python train.py --vocab_size=8192 --norm="layernorm" --qk_norm=false --parallel_block=false --init_std_down=0.00421 --optimizer="muon_variant" --lr=0.0151 --grad_clip=0.5 --warmup_steps=200 --seq_len=1024 --doc_mask=true --dataset="wikipedia_en"
MLP neurons of a small language model. Each row is named by its layer, matrix (up: input weights) and neuron, and shows model dimensions 0-63. Each number is 200 + 30 x the weight over its row's rms, rounded and kept within 0 to 999.
After each neuron's rows, "fires in" lists the words (lower case) most often at its 100 highest values on Wikipedia text that the model never trained on.

L5.up312,164,185,141,263,198,170,171,152,215,207,157,202,191,210,195,189,210,223,200,162,250,187,195,140,243,259,248,191,179,189,178,134,202,203,182,184,176,184,197,231,187,178,165,223,157,219,199,157,197,201,169,194,205,234,148,218,233,125,258,202,191,230,93,252
fires in: "of", "in", "per", "parma"

L5.up1121,237,245,224,168,223,152,189,176,202,161,172,176,213,167,230,201,160,239,199,252,230,220,217,166,232,148,152,214,205,229,199,232,167,182,218,193,181,213,193,280,191,245,128,199,229,197,207,189,222,198,189,194,216,170,192,223,231,190,188,213,225,180,245,239
fires in: "which", "that", "in", "and", "where", "to"

L5.up1631,201,180,178,165,247,187,220,228,157,229,199,170,138,237,163,176,234,198,202,154,151,224,202,233,156,245,236,193,221,207,192,186,258,225,234,183,191,184,190,224,196,194,165,153,198,213,194,197,179,209,159,181,155,245,189,225,235,168,163,169,192,177,190,195
fires in: "the", "of", "a", "in", "at", "as"

L6.up24,155,182,196,170,221,163,238,249,182,213,202,173,234,211,180,219,242,249,179,206,214,146,143,212,238,175,220,161,177,207,127,179,181,191,194,198,259,257,190,189,158,157,177,175,232,233,210,170,216,166,241,250,171,213,242,214,232,201,252,216,219,194,208,206
fires in: "a", "is", "s"

L5.up1558,210,199,218,189,227,204,186,232,197,162,194,217,213,219,272,213,274,169,189,221,157,241,221,293,183,159,176,170,227,217,214,207,187,169,139,187,197,239,134,158,225,200,235,213,221,220,146,162,206,156,239,204,211,104,193,207,163,156,216,214,238,180,210,202
fires in: "the", "a", "of", "to", "one"

L6.up1966,226,217,254,279,169,214,221,209,183,204,202,137,227,145,184,186,238,203,208,254,235,243,249,166,253,188,181,197,199,157,189,223,175,234,201,159,229,182,208,213,151,228,203,177,199,214,224,206,158,148,217,192,229,174,231,208,223,217,230,219,189,184,254,223
fires in: "who", "which", "that", "what"

L6.up1118,179,219,222,183,135,186,174,183,224,145,237,214,205,188,225,151,231,222,213,143,181,208,183,204,231,206,172,186,183,174,184,158,223,240,261,175,181,217,223,213,213,169,162,229,182,234,158,196,189,225,220,127,149,238,227,220,204,171,207,191,202,219,216,252
fires in: "the", "of", "to", "and"

L5.up1692,173,209,206,205,203,169,205,190,230,188,217,220,194,233,182,174,191,234,196,186,194,216,212,231,179,190,198,183,186,200,199,246,187,212,230,132,254,216,184,195,196,197,241,198,188,242,210,152,240,273,120,244,194,129,249,222,198,181,233,187,201,215,157,184
fires in: "by", "not", "of", "from", "and"

L6.up927,202,191,228,146,171,227,239,247,204,128,170,187,158,203,213,231,256,263,189,249,160,249,129,214,224,194,197,196,203,221,212,234,222,198,180,195,197,150,236,240,165,248,219,174,184,196,222,153,209,165,207,178,178,177,211,227,251,214,229,225,173,185,237,151
fires in: "to", "tower", "sofia"

L6.up845,153,274,207,211,155,226,253,196,198,178,179,210,192,205,170,254,230,227,195,268,193,214,163,255,225,192,193,204,170,173,203,188,202,158,152,201,179,209,173,185,173,220,212,146,130,259,162,229,206,216,183,244,123,184,227,243,175,132,222,197,143,193,225,214
fires in: "is", "being", "and", "or"

L6.up1319,205,207,212,173,224,208,181,185,182,226,173,170,226,214,196,190,242,173,179,219,189,185,187,221,221,253,181,161,176,196,239,209,251,191,156,188,195,164,178,185,154,228,181,237,192,229,171,232,216,254,228,176,181,200,195,129,193,198,175,194,168,252,171,208
fires in: "to", "of", "during", "a", "poetry"

L6.up78,198,253,242,209,185,220,229,192,248,225,219,211,229,200,218,216,212,183,186,229,128,224,166,174,183,216,247,248,194,258,181,228,186,199,187,178,222,240,199,228,181,197,196,218,225,128,192,169,248,210,171,159,200,168,169,187,169,174,230,162,206,222,161,232
fires in: "his", "of", "with", "a", "to", "the"

L6.up1147,182,218,162,216,204,158,182,170,158,220,209,183,191,186,170,144,285,212,213,193,169,216,189,192,163,214,195,265,251,207,201,229,124,185,199,205,240,190,192,252,201,170,190,249,182,232,248,230,232,182,198,203,185,118,226,218,142,163,212,179,189,218,181,190
fires in: "of", "by", "and", "are", "while", "from"

L6.up367,235,243,250,178,220,211,211,237,179,231,140,170,209,202,198,227,260,233,179,222,195,278,180,205,268,172,183,241,199,161,254,198,201,244,143,165,196,185,209,223,195,216,213,189,159,196,197,237,195,142,198,223,190,165,187,229,140,258,221,223,118,183,148,198
fires in: "to", "can", "could", "would"

L5.up1211,195,233,218,261,200,236,221,172,203,207,253,163,268,195,199,208,164,173,196,249,250,201,155,239,184,201,256,196,202,234,136,181,221,177,200,222,216,189,195,165,225,255,126,222,178,240,233,253,206,144,223,245,144,185,190,179,207,223,228,207,158,225,189,217
fires in: "in", "of", "the", "to", "a", "an"

L5.up1579,198,188,224,206,269,242,213,183,178,189,221,218,207,213,181,195,199,230,203,191,190,241,246,236,206,262,215,236,212,279,205,156,224,178,241,185,198,221,183,235,173,218,152,195,194,226,122,200,187,171,186,190,137,226,192,216,204,215,229,145,168,254,213,204
fires in: "in", "the", "of", "for", "with", "to"

L5.up295,210,201,175,174,268,202,183,206,246,171,213,180,212,191,188,214,183,163,141,186,221,192,189,202,174,188,209,153,194,161,190,154,217,249,211,156,240,197,184,176,212,227,224,188,257,153,213,184,220,196,218,222,190,238,222,183,236,175,185,204,197,219,180,191
fires in: "0", "2", "1", "com", "3", "5"

L5.up1884,197,180,216,239,192,234,198,205,191,221,203,196,220,212,175,191,232,197,187,232,193,251,197,179,192,238,185,175,132,163,208,206,178,248,196,142,163,150,174,221,167,201,200,236,194,193,223,167,214,239,245,127,184,197,199,221,229,177,197,152,200,205,220,258
fires in: "of", "the", "for"

L5.up1436,229,229,168,197,206,229,225,174,190,191,168,236,153,153,192,249,216,190,170,223,174,194,209,177,210,205,209,217,211,180,234,201,238,144,277,188,179,170,187,236,247,224,236,223,264,184,223,220,208,170,243,269,160,232,160,199,194,171,145,203,214,201,170,167
fires in: "of", "to", "2021", "for", "2019"

L5.up646,198,183,207,207,174,178,230,206,204,201,250,136,198,228,222,185,187,188,174,200,180,217,234,168,196,214,205,159,185,147,181,223,199,221,195,204,253,183,181,149,268,196,206,171,173,243,228,179,214,245,211,201,185,126,167,213,165,250,228,194,200,176,206,215
fires in: "of", "and", "for", "to"

L6.up1349,162,206,223,219,190,130,254,198,239,193,196,225,258,194,189,209,203,121,169,176,209,188,170,204,213,196,265,210,217,211,177,205,221,193,137,206,169,244,174,241,202,151,155,237,200,216,220,155,175,169,153,170,201,189,212,188,228,248,167,182,221,176,225,188
fires in: "a", "two", "by", "one"

L6.up253,179,159,194,259,168,196,193,230,215,238,222,177,210,186,207,235,233,214,196,177,199,201,193,185,175,188,127,154,168,151,224,267,222,237,191,237,220,255,153,226,209,201,199,211,179,212,147,198,242,150,265,182,226,283,208,193,192,206,194,181,200,147,177,191
fires in: "has", "was", "had", "been", "not", "have"

L5.up247,228,206,233,252,204,181,191,184,200,194,154,177,227,200,147,201,244,154,144,168,262,163,238,166,189,176,180,181,245,195,205,194,229,226,151,199,202,147,178,215,171,166,233,148,218,153,224,212,185,166,208,188,159,227,203,167,184,157,184,165,184,193,192,170
fires in: "in"

L6.up967,192,164,183,189,184,191,212,252,171,232,210,233,260,241,190,198,204,199,216,199,182,218,202,228,179,175,180,202,169,186,210,248,171,201,248,219,226,203,232,228,222,131,160,221,160,170,249,173,233,225,146,239,149,255,235,186,233,194,194,230,174,237,190,135
fires in: "a", "and", "or", "to"

L5.up1932,160,213,186,235,177,197,254,163,184,173,203,226,166,162,207,215,184,186,197,191,231,193,199,195,208,258,179,211,206,204,225,157,153,230,191,226,196,209,188,211,222,220,144,223,160,264,199,235,228,170,190,188,183,159,229,247,211,231,220,219,213,229,155,218
fires in: "that", "such"

L6.up1234,176,150,246,204,240,195,205,186,184,211,237,216,237,229,276,255,194,175,135,240,186,123,189,238,198,141,213,193,195,154,201,136,185,187,175,173,243,222,196,188,209,177,187,169,179,184,147,229,241,218,224,210,240,181,214,211,242,159,156,182,143,180,181,145
fires in: "an"

L6.up1408,268,234,207,172,161,235,173,203,186,195,194,212,206,242,186,142,258,167,198,181,174,173,201,191,194,208,212,185,190,199,168,190,158,180,221,171,238,210,170,200,213,209,179,198,156,179,201,164,217,253,240,220,247,175,163,231,183,200,153,200,228,240,203,218
fires in: "of", "to", "into", "in"

L5.up652,204,156,193,182,208,175,243,234,207,167,169,176,252,211,203,220,172,184,190,180,237,236,178,176,212,183,224,180,151,222,137,179,253,232,207,228,197,198,213,178,250,198,203,200,167,208,217,197,203,156,260,198,166,203,199,242,224,215,180,198,191,216,214,233
fires in: "by", "out", "to", "up", "for"

L5.up922,224,153,241,210,233,168,231,265,220,219,223,145,184,206,204,190,216,132,197,208,130,176,248,226,173,232,151,198,257,201,201,216,161,195,250,162,192,183,200,146,194,224,151,204,200,251,195,152,155,196,239,144,202,176,271,212,192,239,212,166,180,189,174,185
fires in: "s", "the", "this", "closer"

L5.up1665,202,203,233,250,199,214,209,217,191,233,197,182,223,142,176,174,205,138,254,197,144,216,159,131,189,176,193,211,232,209,210,212,207,225,249,216,182,176,210,194,206,207,202,215,199,208,218,224,215,204,144,189,182,222,203,187,151,194,212,233,161,193,176,200
fires in: "to", "of", "from"

L5.up1051,198,208,161,218,207,165,211,176,219,197,227,246,166,197,215,192,202,141,208,146,215,226,219,154,240,203,227,237,275,225,169,230,205,195,192,202,195,217,198,155,224,224,217,184,185,221,216,273,185,157,193,174,181,209,261,172,200,167,221,191,275,247,237,206
fires in: "on", "by", "under"

L6.up1043,200,248,172,143,215,193,239,236,141,231,183,229,260,189,193,166,235,240,215,211,167,246,210,216,207,214,225,171,179,202,245,222,207,183,193,201,197,205,164,178,163,184,173,215,186,200,179,191,205,158,222,249,169,203,206,131,132,157,187,185,183,180,178,225
fires in: "the", "a", "at"

L5.up61,138,141,187,221,157,198,212,194,229,199,218,192,215,197,171,192,254,195,201,200,237,220,268,240,197,208,203,159,221,159,148,158,201,238,168,148,159,183,243,235,196,245,227,204,209,194,235,170,210,202,203,219,174,206,180,182,188,239,157,181,204,208,223,217
fires in: "with", "a", "has", "of"

L5.up1094,190,181,212,138,220,174,171,163,172,198,259,269,177,189,209,211,236,180,188,242,207,226,171,239,185,203,220,208,159,184,171,203,217,240,195,205,201,170,139,202,228,206,179,187,159,232,233,161,185,167,155,182,193,211,204,209,246,190,202,178,158,125,196,190
fires in: "an"

L5.up837,195,193,190,164,297,262,201,223,265,155,181,180,199,221,214,192,210,209,196,184,135,201,181,184,187,166,197,194,243,160,224,174,222,219,193,176,191,141,190,149,207,215,228,200,255,209,284,230,220,206,222,197,247,181,232,146,154,216,187,156,201,178,212,213
fires in: "to", "of", "a", "his"

L5.up1200,163,217,235,161,170,162,202,235,173,187,271,207,225,264,190,184,178,235,198,147,162,178,222,185,190,228,200,161,238,151,172,155,224,216,198,150,204,203,180,206,227,230,153,256,206,220,141,206,186,171,208,162,178,170,165,203,199,171,178,205,226,204,199,223
fires in: "the"

L5.up828,190,151,191,194,176,245,219,191,212,183,252,185,147,182,208,221,167,272,180,158,192,206,187,184,187,158,227,176,206,158,246,188,249,167,235,175,209,177,225,250,215,185,220,228,168,199,222,211,189,195,191,258,203,200,203,186,240,216,224,131,252,222,162,254
fires in: "of", "to", "by", "all", "with"

L5.up1258,217,207,182,157,232,193,179,220,191,204,206,184,193,195,177,254,186,234,202,226,151,212,205,232,235,154,185,188,158,205,175,221,198,174,267,162,255,227,169,211,198,205,189,189,191,225,204,180,247,209,120,245,198,202,219,174,182,166,244,179,177,242,193,214
fires in: "and", "in", "as"

L5.up464,204,211,179,188,187,245,185,225,224,171,246,224,152,198,219,209,238,151,192,219,179,162,209,229,173,163,197,172,150,190,230,166,155,166,222,225,247,228,222,215,205,222,212,139,180,266,206,229,201,180,182,161,148,134,203,203,222,214,196,170,168,221,204,205
fires in: "that", "where", "who"

L6.up1472,163,194,200,244,245,168,220,177,161,164,203,206,258,187,195,209,251,177,235,217,209,166,185,168,192,184,180,215,230,204,138,217,236,182,235,211,218,212,171,155,180,178,198,232,208,200,175,209,212,176,232,179,182,238,204,170,178,182,209,169,230,234,183,186
fires in: "the", "a", "one", "being", "65"

L6.up1044,238,231,166,212,199,192,171,142,157,225,199,228,243,246,216,175,239,214,196,216,220,200,184,230,223,250,193,248,246,204,225,215,174,220,237,198,208,135,185,212,163,234,200,190,211,183,209,200,150,198,251,229,186,173,246,231,194,225,162,196,154,211,215,111
fires in: "in", "at", "by", "it", "with", "his"

L6.up340,258,194,255,222,203,238,248,158,181,247,220,173,233,197,213,187,231,199,250,223,198,189,231,255,195,192,201,138,242,220,189,215,205,156,132,218,132,192,162,197,174,139,177,219,209,194,147,207,219,197,233,265,135,212,154,212,154,236,150,129,207,196,179,215
fires in: "to", "the"

L6.up23,157,220,236,191,165,208,180,166,180,202,225,211,129,160,175,193,187,219,194,193,199,193,156,160,232,206,165,200,198,183,175,185,165,201,195,227,237,143,167,236,179,196,194,205,189,183,223,199,190,193,182,172,188,179,232,235,241,218,242,145,211,218,215,173
fires in: "as"

L5.up2009,214,147,196,204,233,177,219,161,158,188,240,212,175,161,187,161,180,243,167,195,152,130,222,248,229,214,156,205,143,187,150,205,248,212,219,196,174,259,160,228,165,146,234,153,165,192,179,204,214,158,186,172,197,190,199,154,167,169,241,192,197,232,222,189
fires in: "was", "not", "s", "is", "so", "only"

L6.up1791,174,248,184,210,236,244,219,243,226,190,205,202,238,224,218,213,203,208,209,124,223,224,204,206,135,147,190,164,220,209,202,219,164,138,161,191,210,219,160,211,174,169,164,239,212,201,218,247,194,244,218,225,165,176,255,186,186,170,203,194,176,158,242,192
fires in: "of", "the", "a", "as", "its"

L6.up1191,195,241,240,201,216,154,235,164,169,189,185,223,216,234,193,187,239,187,232,199,180,173,154,236,163,235,255,172,232,224,193,194,170,194,210,236,189,202,196,241,127,227,225,231,172,232,226,185,211,170,243,173,220,184,206,151,195,206,168,180,216,190,198,211
fires in: "of", "the", "s", "for", "to", "after"

L5.up1881,224,228,167,233,164,202,241,228,260,178,176,185,167,141,180,206,217,183,236,196,183,241,144,229,226,199,172,206,206,180,202,231,157,267,215,191,185,227,159,231,171,194,213,228,168,188,174,196,206,217,186,160,211,188,215,234,228,180,217,227,155,187,182,210
fires in: "city", "he", "player", "she", "who", "that"

L6.up25,184,240,172,105,217,180,204,205,136,192,181,245,192,202,213,225,258,211,179,217,198,212,165,204,178,185,213,217,205,170,171,239,154,266,224,142,245,239,263,208,210,162,174,219,205,242,190,174,194,223,264,196,222,157,236,224,202,203,204,223,151,174,204,250
fires in: "and", "but", "also", "as", "except", "than"

L6.up311,177,239,174,245,168,194,202,145,232,279,203,213,239,243,144,228,239,201,172,187,199,218,207,169,174,232,164,195,200,170,196,139,142,161,179,185,223,206,188,233,217,209,184,206,244,239,257,182,223,203,170,230,156,209,247,205,183,182,212,184,227,197,172,172
fires in: "of", "had", "has", "with", "at"

L5.up1406,177,211,203,132,189,207,191,197,229,192,215,220,233,225,152,210,200,147,223,205,244,171,163,164,193,204,189,215,209,172,191,207,226,180,203,260,210,289,203,218,224,208,260,210,165,153,215,238,248,253,208,259,206,136,214,176,198,158,187,194,182,209,197,164
fires in: "of", "and", "in", "from"

L5.up1087,230,220,203,183,206,210,244,270,221,246,174,206,193,188,226,192,252,187,220,213,170,213,206,182,186,174,167,216,198,190,118,193,211,178,210,168,159,194,175,204,164,172,194,174,190,246,198,238,205,163,228,171,217,203,198,207,234,167,182,221,175,201,187,153
fires in: "a", "by", "with", "in", "on", "his"

L5.up259,211,224,219,151,217,184,176,237,221,207,202,163,204,191,165,224,155,218,215,184,185,186,135,142,205,229,190,167,204,201,195,169,206,205,146,258,149,156,139,139,178,256,242,215,134,189,227,188,200,161,163,155,182,165,187,112,235,199,216,214,206,226,149,187
fires in: "s", "the", "early", "his", "father", "next"

L6.up270,193,186,232,212,210,232,154,221,203,273,202,209,230,221,174,185,270,170,248,166,170,158,204,229,166,200,216,188,207,175,159,193,212,197,198,183,167,215,199,236,179,280,184,202,186,177,198,186,183,193,261,211,166,191,227,193,181,210,182,162,165,166,199,228
fires in: "of", "for", "the", "allergen"

L6.up1937,215,176,164,140,210,184,164,180,192,179,267,168,247,170,223,168,167,240,207,176,245,172,202,184,181,151,257,205,217,194,236,207,193,191,141,194,254,189,158,144,235,201,247,216,207,182,186,206,204,197,198,246,156,230,231,210,219,241,179,191,176,252,178,213
fires in: "the"

L6.up534,186,218,230,173,178,176,237,188,241,236,118,153,180,203,247,224,231,305,192,223,246,220,176,170,208,185,191,236,192,203,205,150,220,181,176,185,229,231,174,248,250,218,161,203,157,210,233,169,199,177,220,240,213,177,199,256,210,177,226,188,135,211,186,205
fires in: "to", "can", "tower"

L5.up1176,169,190,220,169,201,238,182,223,177,188,221,220,194,205,230,195,236,166,241,183,187,185,215,159,178,233,195,175,181,179,183,237,169,212,213,155,219,159,213,194,195,202,193,192,184,232,202,187,208,243,220,208,147,186,187,200,214,204,213,180,189,224,174,159
fires in: "of", "to", "7", "1", "2"

L6.up1312,150,226,176,158,173,204,218,165,247,252,201,216,157,174,244,238,190,192,176,165,232,159,148,162,169,191,179,150,201,178,166,173,206,174,155,201,177,223,184,183,190,182,224,172,198,190,177,193,212,223,186,146,250,208,227,203,185,209,198,171,229,210,232,200
fires in: "as"

L5.up108,254,251,183,213,245,175,219,175,169,237,160,214,168,193,134,192,254,204,160,184,152,149,216,179,199,195,221,208,189,262,220,203,167,226,163,146,177,186,225,228,179,117,203,175,232,158,175,204,189,191,174,188,140,161,194,172,220,224,184,185,230,229,164,176
fires in: "in", "at", "through", "to", "into"

L5.up1718,212,199,213,203,211,198,238,177,173,218,222,177,270,236,206,197,188,237,212,186,188,245,176,332,186,214,250,231,180,218,168,205,140,140,191,234,203,207,205,137,210,221,200,224,170,233,251,198,250,145,202,261,207,181,247,173,178,203,229,159,222,247,127,196
fires in: "of", "in", "to"

L6.up1122,202,192,191,238,176,179,216,153,150,161,230,180,214,213,159,220,166,196,193,177,220,166,201,214,159,238,199,196,187,183,270,251,159,195,261,170,271,212,227,150,221,234,174,171,209,183,228,214,193,155,235,203,192,208,228,220,167,137,187,235,177,211,162,203
fires in: "was", "is", "be", "de", "been"

L5.up1876,161,190,260,216,183,204,211,205,206,233,152,193,209,240,235,192,197,209,196,209,243,179,203,248,194,170,201,131,192,184,229,198,174,219,167,169,207,237,213,150,192,228,173,227,239,181,146,228,221,179,228,166,226,231,217,201,219,136,165,222,189,194,219,177
fires in: "of", "the"

L6.up304,224,235,147,230,194,165,226,202,231,220,213,167,209,233,162,245,231,238,184,150,266,202,207,218,212,191,195,175,180,195,243,184,184,193,192,194,211,248,173,175,175,211,192,194,213,220,172,158,267,212,237,197,202,158,227,239,255,185,234,177,226,193,177,186
fires in: "of", "in", "called", "no"

L6.up1111,157,138,209,195,176,221,234,226,256,170,231,183,215,177,184,164,168,139,188,216,184,182,240,201,242,192,160,226,208,224,203,206,176,261,230,190,213,176,164,191,187,196,175,228,113,180,186,161,175,110,193,186,171,177,180,167,220,139,184,174,207,227,163,208
fires in: "the"

L6.up737,197,189,182,213,154,148,175,226,203,206,201,211,164,202,196,181,240,215,231,168,158,189,177,248,200,206,208,187,153,147,174,227,213,186,217,146,185,234,249,246,215,183,159,218,182,225,207,205,193,202,157,184,239,197,154,191,213,225,205,244,123,201,170,232
fires in: "and", "who", "that", "he", "but"

L6.up31,233,192,186,213,189,187,232,179,221,145,186,235,217,176,166,208,157,222,220,207,187,180,202,177,218,95,183,184,166,216,183,210,156,257,202,191,181,196,229,186,229,287,201,222,214,231,175,232,204,168,181,186,183,205,218,188,190,167,232,192,176,182,203,146
fires in: "that", "who", "which", "book", "film", "it"

L5.up498,204,201,154,207,189,190,237,239,249,214,112,198,176,184,155,199,156,200,240,162,188,201,198,239,182,164,199,213,217,220,144,205,138,222,181,166,224,252,207,187,193,243,234,177,189,198,212,138,228,129,206,162,178,242,258,231,178,268,175,189,221,200,233,233
fires in: "s", "most"

L6.up1534,299,247,185,213,156,180,189,156,122,254,198,158,122,228,159,191,213,186,169,187,233,131,196,228,182,196,183,207,213,242,196,194,158,213,214,162,212,245,230,237,186,224,109,157,223,201,217,193,236,190,211,181,239,193,188,184,157,191,155,226,255,198,192,177
fires in: "as", "was", "became", "been", "also"

L5.up745,181,210,164,178,200,168,244,197,144,230,164,244,172,228,195,146,264,240,190,185,175,149,220,123,161,156,193,186,167,207,219,181,215,188,181,206,212,172,226,203,152,170,185,208,184,271,192,194,182,171,217,202,147,174,162,191,214,147,231,249,230,184,171,220
fires in: "and", "for", "a", "or", "18"

L5.up1285,182,161,204,257,178,209,267,165,221,203,197,215,189,159,189,201,213,207,158,198,213,186,190,203,239,252,132,227,160,180,153,187,184,158,231,187,226,277,180,205,206,144,162,199,179,225,178,209,220,172,269,164,164,162,237,214,152,152,202,253,214,209,197,187
fires in: "that", "most", "all", "he", "allergen", "the"

L6.up1843,208,194,171,225,236,212,236,186,231,247,189,238,184,190,198,184,164,186,194,201,201,216,123,191,178,186,216,187,297,212,241,171,219,202,193,222,278,229,167,217,175,244,188,248,183,189,218,165,184,188,139,213,165,189,182,202,224,211,206,172,197,239,195,181
fires in: "of", "father", "grandfather", "author"

L6.up69,192,217,197,243,207,229,195,184,226,207,171,184,259,177,248,204,235,229,195,211,210,193,202,211,213,135,214,161,145,216,201,188,157,231,153,189,201,225,204,211,203,174,140,208,169,203,176,202,252,192,137,233,226,183,229,180,230,193,167,242,206,162,170,192
fires in: "at", "of", "above", "along"

L6.up98,213,195,198,171,146,221,208,176,196,182,241,155,170,172,182,248,242,244,162,210,200,161,203,226,245,140,194,192,215,161,163,226,195,183,213,215,201,219,179,191,178,188,166,175,211,224,156,177,182,154,230,128,159,269,244,173,173,170,220,174,205,206,165,181
fires in: "is", "was"

L5.up1756,151,202,193,119,255,169,165,162,227,197,200,202,204,210,189,168,219,173,186,194,169,202,226,211,144,224,170,237,240,236,201,187,254,177,301,156,144,198,197,200,213,228,184,243,170,143,203,198,211,204,142,218,230,176,213,207,217,190,200,122,150,196,200,174
fires in: "the", "and", "with", "to"

L6.up1110,240,205,182,221,229,215,197,157,194,228,195,215,163,173,209,191,194,222,209,203,145,208,171,224,165,167,213,212,182,156,255,242,233,209,212,179,222,210,176,186,227,227,194,187,182,188,166,167,255,159,231,141,196,141,193,192,198,203,166,200,186,201,212,216
fires in: "in", "to", "per", "of", "working"

L5.up442,224,200,232,226,179,159,197,161,195,213,226,222,192,212,222,159,190,177,220,206,181,192,198,194,235,202,166,206,218,207,263,133,255,199,197,217,207,153,186,147,175,170,155,254,138,206,175,216,183,198,192,259,214,186,172,180,228,179,158,245,197,189,177,199
fires in: "the"

L6.up1025,219,229,203,176,156,249,218,149,194,173,150,209,183,204,230,242,251,186,180,251,190,148,207,211,218,149,166,182,224,146,193,205,215,226,259,215,161,179,202,208,231,201,206,166,225,244,201,194,214,184,165,118,237,203,238,220,207,156,194,204,207,210,253,209
fires in: "it", "as"

L5.up674,124,239,208,147,225,219,225,245,213,179,173,117,198,199,185,216,145,223,193,190,115,164,181,224,226,197,255,156,215,166,176,207,212,197,222,224,211,182,202,133,197,198,217,224,185,179,165,169,154,199,227,131,215,200,190,210,209,193,206,176,176,227,197,213
fires in: "s", "their", "his", "its", "a", "her"

L5.up941,269,176,183,202,166,175,231,207,204,171,185,205,254,196,188,189,197,241,174,181,235,101,230,221,208,165,204,224,219,246,178,207,260,197,219,159,188,166,169,189,200,226,215,192,148,180,187,199,199,179,162,265,151,186,188,184,216,231,183,178,136,190,179,185
fires in: "in", "and", "to", "or"

L5.up146,204,221,142,228,153,225,204,155,198,201,204,182,236,164,153,172,220,209,188,211,199,201,174,182,190,179,195,169,205,204,211,157,247,179,160,166,190,243,184,245,194,147,186,253,210,267,207,225,209,149,225,236,203,157,172,160,179,224,200,181,174,224,199,207
fires in: "to", "from", "on", "during", "in"

L6.up15,199,199,164,208,225,200,208,185,233,214,214,161,168,223,237,196,237,166,199,205,205,179,160,226,162,205,216,201,159,189,213,190,204,208,135,215,221,161,194,157,271,254,224,196,228,268,235,199,233,205,269,183,200,200,290,201,178,241,186,205,215,174,168,199
fires in: "a", "of", "for", "to", "an", "first"